From a checkpoint of a small transformer trained on Wikipedia.
Architecture: LayerNorm before each block, learned positions.
Training: a variant of Adam for these matrices, 564M tokens, 4300 steps.
MLP neurons of a small language model. Each row is named by its layer, matrix (up: input weights) and neuron, and shows model dimensions 16-111. Each number is 500 + 50 x the weight over its row's rms, rounded and kept within 0 to 999. Numbers have three digits each.
After each neuron's rows, "fires on" lists the tokens most often at its 100 highest values on Wikipedia text that the model never trained on. A number after a token or word is its count.

L4.up652:524569368408521396514519541545564552544476494593420504526477487422536512502481487498517526470432459547487530513436499465516548494388527586544418454464562514514520424474570491460501450475497474471471501548446495469426517457509521502598441537568519436561488498486426642553541404471449553419
fires on: "(" 57, ": " 6, "– " 6, "- " 6, "; " 4

L8.up512:383475474537608505507519518435532497546444477469597501398460504533493510509511516503512558504450479497506539494530382471514498531505488520463565474507537510556435554394410443412517461537507656498543383431638485490509498590507544483562470592584519454415429531468396500583522459473494502543
fires on: "==" 34, "of " 16, "and " 10, ", " 5, "for " 5

L6.up616:523490395535461483512452515497542536529420442464597525467519512429535511460529489609465502525482474466559498533535446482534541541467513536431465491501405486482438537449480458434512597473447572441531456493543472487515510517489492554500551429552619381490458546606526472484486487467425462522
fires on: "C" 44, "\n  " 20, "ext" 19

L11.up65:521501413506571432431475454503539548427532430454579494494547571488466533501450428463475381500516515512502489444441539510489503459475476602455460549548477497414510510516502452552488438541490512485512588578466505427528515555436582463429613412552447483426509553516581474469486501541451523516
fires on: "z" 15, "om" 15, "y" 9, "th" 7, "w" 7, "d" 7

L10.up849:521565555562592584532476535527519531471475442471508482490388600564518532484550497387516546428545510516457553425524546535537558463369455482414428521596411499394531486461506463462478507439467493518555491458543549441467464553483542484481489529448551563465494428505466465466536522483397473560
fires on: "202" 28, "f" 20, "c" 13, "200" 6, "at" 4, "199" 4

L8.up118:496498385487501505574434484550510599477449439402544500484535581427556516479546545518482382533493475505401537429429570454500467487469506525548548585484489478545536532477606458496451439485471434441574532504487512583428447482413485484514485433567507470565441446470569566540486484425490497491
fires on: "t" 19, "al" 16, "re" 6, "l" 6, "er" 5, "li" 4

L9.up274:391605448526603448436512521444499476455489522423576429488463525512547517435409552425392473465595437572545421462467463469503529505469526489505480479457518532528405455453483459469541508442509541436461406528460536551480474550497535349439553551469443488486489600533507490574544472523366524488
fires on: "of " 13, "to " 11, "ally " 7, "head" 7, "not " 7, "ly " 6

L4.up825:462571458467490454604456512387462508504497507517581484391447456494529517504453560497524557483460444496499524497521477538534555452572507463463488414496547548500482479489449514383486626497466576478518573487532494476495505451508538577579463486541503503454487601506453499509511505479511516533
fires on: ", " 65, "., " 13, "(" 6, "; " 5

L8.up473:461575491547557538545528466467471468566509430475555519519478531508528525484496600561468412479567480613568479533511465569538525462421493468475525489529534485448488483541588464415445493399473432514424440494538412414524472553575541506616446547465502591489427431510547419530486511450505501496
fires on: "–" 36, "-" 11, "and " 5, "tr" 5, "0" 4, "1" 4

L8.up74:498546548509437466455488517496455482551438453526584418497420505508493483574548565578474471370526407461442555517532531525419526557551551548414523514638448535524412556547562440478595460485426491460491544463581435465487516534553556528484520451496520454518467548543502477548445499464549547441
fires on: "." 84, "\n\n" 9, "'" 5

L4.up760:500572414560500414488497503445535520562468453503471531418494460372563512434544474522515542430475559490432454492413458503487504438363510587555423421547542565480549435466526510409418514455477528464533466585522473496496535546485553487573531531504596479538445602488442540549519440413409519469
fires on: "(" 23, ": " 13, "/" 10, "or " 10, "– " 9, "of " 7

L6.up686:478553525552504469493551442481507458435476562530463488425477458447621521423576529472480494412600505641475502578587445545502432431522501428484476518501512505464500467570453483486474413476518411497507523499432558523462487541537526441463398456543532548552445515475532551491533472511497511588
fires on: "mov" 16, "Br" 13, "out " 8, "tak" 5, "took " 5, "br" 4

L2.up84:511489510516493552493470437473440588442519483535545504371466507511555549477506543529462487500557486567524464570489564486573535462475444495411495446637468451485440483430609470458428485426478595464504459519573537443455483580507448458518528480537602499507456453542429518493527423458483523484
fires on: "T" 100

L9.up133:543556560465435547555514470462462505431482526441508536382553540628425524537440477539519414533593498571470514553560507458457442549481536465528447514536581460497421512534488501446489475513456481501484498499473453516391535561436526458612502580493453513490518575493528617494471463458520466491
fires on: "0" 22, "- " 9, "had " 6, "ch" 6, "-" 6, "9" 5

L4.up674:540582413459514428457540469501535518588513494471567397386381528505506514519529452500537487466445482492499548543459445551457531488506520520415516472492498570498485523451611427470525556480510534483502584518561471515412476529449576451594418519542574458461500604459432624552494455477524512496
fires on: "\"" 66, ", " 14, "; " 5, "was " 4

L6.up281:420581434493488550546553490458485503466388502445491502479475597542572518483470477476547488377470488494482547456476521454505505444427429571523448547466440496526484537483427535458458522500516518516640452614519519510430488606529551448557467435426539542392514504518486447516518487605352451450
fires on: "f" 90

L10.up649:530481380546522501443476556512536501484444470522484538460556494548440520521499503407486534550531463510514523540436489458498525497520504573396469505561578463537427462484479507543509508507494517521460514552496522487430466617434410425488511503505568417402481480506412409546584591516496543471
fires on: "inter" 14, "i" 12, "te" 11, "st" 7, "e" 7

L11.up690:499488488520484424469446493613480437424439472478472516539516425478449530507543524517487344492555523499527541471522528428546452550525422534473440516556522457533483463510564389438464489413571587456520435548501487637559557534535465459526483390489485513449475440537500499469544540475512510449
fires on: "r" 34, "tr" 10, "in" 10, "In" 7, "ab" 6

L6.up192:550462395574499474505524505518510535463479486419528534509436455477589525486451555465502495420566562476469411486504469490513521525532404564451610474611458539477570508515494507465450581454491511555499498514561497416534487556567556455525445532507517487543519539560447563570520495486530485464
fires on: "and " 67, "to " 12, "who " 4, "following " 4

L6.up839:473524420420491520494525442478484557436421432581544464499543627527496522486466463515463498409501478437483438462553481438469396490315507580500543465597432519493544553451557400496492499451515464478453498518568524494535550511528479429525442441543551445509431452514405526512499469483508543511
fires on: "/ " 12, "as " 11, "one " 8, "by " 7, "Asi" 7, "at " 5

L6.up572:426527404480528518424513503499513444485418397343556500507426497445492534516582564460467591473551481476486570534496366475570496499537469487517529420489479496535526441464599396460526421458533527512469447522500525375527496456592602472518510419446495516459508561590499536526464499443505571540
fires on: "and " 52, ", " 5

L8.up471:396448529442440390549467523469467534502528515541490437495571524385553570436530536465474536478525428529475455474523542518562506483566451547459463483499492487572570475521581447539539406558482527419482463511457515569516490569535467528576495469411417512505469540487454526505480413479518557509
fires on: "ar" 57, "al" 12, "or" 6, "er" 6, "ter" 4

L9.up764:506539450518440426547487486376503406564454509539541492424386538448470508531482501438467600425460464479523562422458456545514574495461555511406447475508504487438574521467492471483449451590515522446508554527507493513468508465608511403491334531509506524501500519496440575524557547486557515572
fires on: ", " 39, "; " 18, "to " 7, "), " 4

L4.up620:471552451475566476535434447518521503508491458510443466470481504501550541522418473473486415556519383508472493520445483553503502516510463495488454492584518591489526447418562410414478488458524554494463458553542500492410500444496538442437520579487455400488464524549429570553510479488384485536
fires on: "to " 24, "ly " 11, "comp" 7, "began " 6, "now " 5, "continued " 4

L6.up762:532410485544519495440523527477462498483450441428472478485482577505406520425505501550455364478541427519540440490421492457556503517466470473529484582443500559517553595448523527474433439415516573471536541541572436425509452530445525500568475477571506502502447407567582545544490404446451506423
fires on: "all" 13, "tr" 12, "his " 9, "n" 9, "inn" 7

L4.up221:482542507553480459446551498463505519398400505407517429526375537476591525551441515424440439415475510541522528495470453508492427544481442500550465387603523532443462460444503431493508498363531527485581500507532504499501510592455517429554562485419512507441462579494408449506466434505380484525
fires on: "re" 17, "ely " 12, "to " 12, "ially " 7, "ally " 7

L9.up638:503490500469429403494370508507515523502480405413493525495525469488527534561511552496482542527541488463567522413534487475526464472523540513493510493528486478567535518496525402427444485490522577482495499564482526564538564410536528436496454491511628433442447510503543455544492523509521509468
fires on: "r" 16, "str" 11, "in" 10, "c" 10, "t" 4

L11.up163:461507519517448469543456415507556522330505422504488450460577477539601561533535443517560430447600550452532486465486511499475488559438402533483416507605582449495487465516522474423490447580442466536522444563544459460541503495441531532469481468530476439384487547542506510458463433483448557450
fires on: "z" 14, "th" 13, "st" 9, "oper" 8, "it" 7, "b" 6

L10.up135:467517599433518522436510507457394467542480468441569436501479440567509505509514525484367484391558422642553515573483478481558570493579533516474427445540493560512431538462448503470511468395487437553438495550499495454531477575515622581551433519494504556546425510519520585543489432509489503408
fires on: "." 31, "-" 13, "'" 8, "ad" 5, "0" 4

L11.up165:436533476519546579464551478443515465504426532482499477416410494490526542435415524570451471455495519487524630498539590469487567506562434544454439587522459518517467508498483454460494498475445579543418507500536567531324448619477496535420429507462536566447470551469477510490481512533466538406
fires on: "f" 33, "F" 28, "D" 13, "was " 6, "died " 5, "age " 4

L10.up732:408557496577637476508486497459482390482373515469549448378524440547539491387472469433477497524541487505471523467515487528467543503527461502516461533482483590535505467486500407421544484403536441515406560441484450556473579523552481436532541527416491496460489493401428520583474453518395565548
fires on: ", " 16, "of " 13, ": " 6, "from " 6, "to " 6, "en" 4

L12.up220:426418432497568502451495472472430558523496448404555492478485483503526564399416495422460533566545525572499516583514547464561476487539513617530533449463549571484534460506485575481502549436508428537483512517529574555486513596619446535524510452548544562422445470540412508541477487548391550533
fires on: "ex" 20, "sup" 14, "Ex" 13, "–" 6

L2.up890:480442479531522489497478375461466500471518558440510425440532430487519534523523503470508428506510424524485564495388501515540481501514431532453487542540473491556476507475543608431464576467438513513461551593549637502499475453439524453586512532526540563407501501489567388546518372438427485499
fires on: "man" 21, "is " 14, "por" 6, "who " 5, "oper" 4

L6.up628:510541412528517502543510522395503478473481490465551439405420466502532508465467571445482643436497550495470475535527356496536589548565456500465555461559513569495506510479482536372526560417492535497326529519567565398517513481496543474496499542523463466438459513508526648528473521351570484521
fires on: "and " 35, ", " 7, "which " 6, "." 6, "who " 5, "| " 5

L8.up165:438471494460461530428463396534453560466518504434505404480465510433553531479483604443481468499509543566412437442563586538543433506499378600467534580502433475546627618590555520527511432469531582501559592434472531555481467424436550511458575464485450516523482578470517564509479462388473453559
fires on: "ar" 19, "al" 12, "ul" 12, "ent" 8, "tar" 8, "li" 5

L2.up764:552478511641607509463523453372369547501536526528517534425464461506540551514401556460531509407516508540474571509534481509505484581525524473454405444529484487520515535524537519511559428502503597436393549450490413514574486548541483447531419495484483535511476467489458554543527476474481464395
fires on: "Record" 16, "Mus" 10, "Di" 10, "Santa " 7, "Angel" 6, "Franc" 6

L12.up760:483546501435645567546526460536595535517522413550432504539461574522582533506486603499470517441530533544496492535395459567495454552447473595524511490510519634317444532517537556454491495453475574454606629491470463473598507558479512529508480411450509469528474455476463571469478453579533500495
fires on: "," 21, "." 10, "c" 9, "be " 9, "to " 6, "acc" 5

L4.up177:533539525455407447498447511407535545551445490510527430424555514509522520552538583522481572425458416415500467519494521569450594474487520481459374548510529538496497542445541440475419481526504535431590482497526511461495575438515573490546430402654572456479456604509435593529553438433470523449
fires on: ", " 67, "and " 18, "; " 10, "), " 4

L8.up780:448462507499465471555517562454432573449432521546479482484437427412554553489522521591481471496620498469533455539528525504485593526462527468478513533583424528456470497514482508457505526517512541481424481543490531514416423595536518471508542426497560540539442556465387500465537479465516470527
fires on: "t" 27, "post" 13, "inter" 11, "h" 10, "T" 7

L4.up384:525510375434419511474490507532552475477516440438487497517504509549529511517505526539499614388507512549508502460502456483532528457418503552548553458524464505468431443470525448426554514506484557454447544555525509451528570536507553494560400523495515494492429472487395569555520394504561590555
fires on: "by " 58, "(" 37, "By " 4

L12.up639:512576573610565521448572526419454459466382467461492478524458619451491525477484499544486427479554442567504525502425472556465526555559500511536479457475493489473511533475476442461506529396458529462485518481493540483497515516481571499516458422543590576400502473493513428482499373451441538402
fires on: "st" 50, "p" 14, "dis" 8, "un" 6, "rel" 4

L2.up702:495494483611503459486483428517425630497522550516426487515483465497562514536393463536485574482521473551457471505470489501458457559468414476487412500537482503492537446519583454556558511508463530429550432532525514509518535468517451468434552561469576418508516570553519599537504488492390576525
fires on: "ly" 32, "on " 22, "plat" 10, "ome" 9, "Plat" 7, "land" 6

L2.up624:448439552495531519477474466495457544493466481536632484538518455377545547553488502570512530476494555577563509492400537471524549546510447499422393435507472523539397488515486483434436446537477541483421370496544561500556529510471508501537515384504562441478521499592433465509517462476452453575
fires on: "ext" 14, "long " 11, "short " 8, "ative " 7, "single " 6, "Chinese " 5

L9.up75:491525482473471533539557465441514464448499503433520432473430482445595531515487526547531573382525510585580568496543455506534498509524500510530430527438423476427428447531469532441532567428477593482510480532514549410614530501532581497503449408554591515419492588556578388500476424505507519497
fires on: "st" 17, "r" 14, "p" 12, "U" 8, "se" 7, "sc" 6

L6.up394:440441459582571521547525554530473529538465511489651557467430556496531495513485597457405477459445549468440513523480453514536497584481492471509477518486524536471405467447539509376488539432474541536567529549535457507511523609477599487571457479475560474509442573513490515549503470556469567577
fires on: "of " 49, "a " 28, "the " 6, "and " 4

L8.up207:484575507563448450481427537452501479541528448485525452412491488550432501565522472529484432446496440411471640458545464568428528557485541516433562478547509464512494487419536550496547548490375469423518553457522532502510528467561440442509369472621575514491472484464482532577476535456576513398
fires on: "\n" 51, ", " 22, "; " 4